Weights of a small transformer language model.
Size: 11 layers, MLP 2816 tanh GELU, 122M parameters.
Architecture: rotary positions, no biases in attention or MLP, untied embeddings.
Training: a variant of Adam for these matrices, 1420M tokens, 10834 steps.
MLP neurons of a small language model. Each row is named by its layer, matrix (up: input weights; down: output weights) and neuron, and shows model dimensions 368-431. Each number is 128 + 24 x the weight over its row's rms, rounded and kept within 0 to 255.
After each neuron's rows, "fires after" lists the tokens most often just before its 100 highest values on Wikipedia text that the model never trained on; "fires before" lists the tokens most often just after its 100 highest values on Wikipedia text that the model never trained on.

L7.up765 [143 167 169 140 141  76 130  81 128 162 178 113 113 178 103 141  93 130 142 102  87 154  74 132 128 122  79 155 108 140 130  95 125 139 173 177 120 122 159  91 144  97 168 116 137 137 151 106 137 123 143 139 133 146 118 121 130 109 109  63 143 127 128 152]
L7.down765 [103 153 137 146 151 137 131 121 101 100 135 115 175  97 148 129  83 112 108 128 132  59 125 131 119 129 107 163 125 134 147 112 122  97 122 134 113 192 124 205 148 112  71 132 147 111 140  76  60 128 132 175 133 160 115 153 125 130 101 150 135 129 132 138]
fires after: " ", " (", "%"
fires before: " |"

L7.up986 [136 166 132 134 144 107  93 109 133  81 165 141 140 113 151 144 146 135  95 136 148 130 120 159 147 142 111 140 122 142 132 149 132 120 120 111 121 152 144 100 111 153 101 105  95  95 172 121 117 140 145 131 132 128 104 116 148 157  97 107 103 118  87  84]
L7.down986 [150  69 146 153 118 124  94   0 107  90 133 111 150  88 157 154 129 146 169 112 106 128  79 112 155 135 100 172 139 139 154 125  94  67 160 150 108 127 126 106 126 142 119 146 138 138 102 112 101 114 119  95 133 103 150 121 134 133 161 174 146 113 179 169]
fires after: "2", " the", "1", " The", " and"
fires before: "1", "2", "8"

L7.up1791 [ 98 114  87 117 106 139 128 145 109 155 158 111 136 123 130 172 169 107  80 105 178 161 120 139  91 102 114 164 153 149 129 140 133 156 110 116 124 128 132 110 139 130 112  77 129 166 170 130 161  97 176 106 127 102 150 143 110 129 110 180 156 118 177 160]
L7.down1791 [165 153 152 113 127 109 111 166  94 130 142 177 143 156 128 123 130 110 127 154  66 116 170  94 120 139 106 133 108 106 162 133 110 113 128 124 184  96 110 126 171 143 144 134 171  84 105 173 125 120 116 150 111 124  79 132 154 115 140  77  98 160 142 143]
fires after: " ", " ("
fires before: "9", "0", "8"

L7.up1217 [113 108 153 161 117 107 135 109 102 120 123 124  97 122 104 122 128 128 130  97 151 101  95 151 112  92 111 109 155 166 104 166  87 140 157 140 165 121 151 151 179 119 133 104 121  92 140 157  68 114 114 149 117 106 178 128 136 132 119 161 116 110 142 119]
L7.down1217 [129 100 130 155 158 155 124 103 130 154  95 160  99 137 114 124 154 132 105 169 125  84 133 162  96 142 104 128  90 179  75 110 140 128 141 123 142 133 169 145 144 114 133  99  98 147 131 135 146 153 126 110 147 116 157 143 123 129 115 120 116  93  81 111]
fires after: " |", "|", ",", "5", "7"
fires before: "1", "6"

L7.up1464 [151 168  88 115 139  92 111  92 157 159  95 126 135 126 113 130 129  94 101 121 100 149 104 127  73 108  73  87 161 136 138 125 157  66 128 133 177  95 156 125 110 147 134 139 121 179 124  96 130 177 108 135 149 131 153 154 136 148 120  99 121 122 115 170]
L7.down1464 [137 101 164 116 122 121 120  65  99 121 121 117 153 156 109 134 112 131 125 113 120 121  86 116 163 169 113 132 124 106 171 102 141 136 130 131 135 187 140 103 193 128 129 142  98 116 173 107 113 102 117 144  98 139 141 126 112 122 137 114  69 123 126  71]
fires after: "2", "1", "3", "==", "0", "4"
fires before: " ", ",", "1"

L7.up496 [161 112 130 106 178 114  94 124 127 127 154  76 168 159 181 120 115 130 105 100 114 181 133 119  87 123 103 144 117 131 123 135 138 104 108 123  99 152  96 122 120 143 126  95 137 158 163 140 105 148 113 108 162 167 126 151 107 181 119 106 152 152 113 156]
L7.down496 [173 123 132 115 161  92 134 142  84  59 121 124 122 115 118 148 104 118 141 119 136 145 138 157  89 134 136 162 157  63  80 108 154 147 136 139 148 116  75 102 131 145 134 116 130  94  98 158 178 113  97 109 147 142 121 107 142 100 154 164 127 133 131 147]
fires after: " "
fires before: "0"

L7.up1164 [136 134 115 127 133 122 162 118 112 153 154 131 138 159 153 143 101 172 104 150 132 105 100 153 113 163 125 109 143 153 167 148 165 128 106 170 152 107 145  76 127 134  89  84 168 156 132 178 162 119 147 148 147 141 103  79 175 120 130 151 116 126 148  78]
L7.down1164 [112 100 165 127 131 121 102 126 160  72 108 133 165 116  91 114 127 116 123  85 107 108 102 127 105 138 162 106 139 118 125 116 144 178 102 145 141 166 106 136 122 100 112 130 113 132 149 149 126 128 131 126 131 156 127 169 120 127 131 105 177 145 136 174]
fires after: " ", "0", "1"
fires before: " |", " ", " —"

L7.up2700 [126 148 119 137 117 107 101 111  80 139 109 119  93 156 117 129 155 121 143 136 117 166 109  93 165 110 157 118 152 179 121  94 195 114 152 152 125 140 145 129 133 168  99 143 154 153 183 108 117 155  85 134 156 113 159 111 118 124 117 123 130 168 110 116]
L7.down2700 [137 159 136 119 152 127  84 119 176 137 115 116 135 129  96  83  98 154 142 134 101 123 117 170 102 141 101 107 137 135 146 154 160 144  95 140  75 126  71 142 120 120 112 124 114 126 138 132 164 115 151 148 158 131 160 179 131 158 123 118 149 118 100 137]
fires after: "1", "2", " ", " |\n"
fires before: ",", " ", " January", "==\n"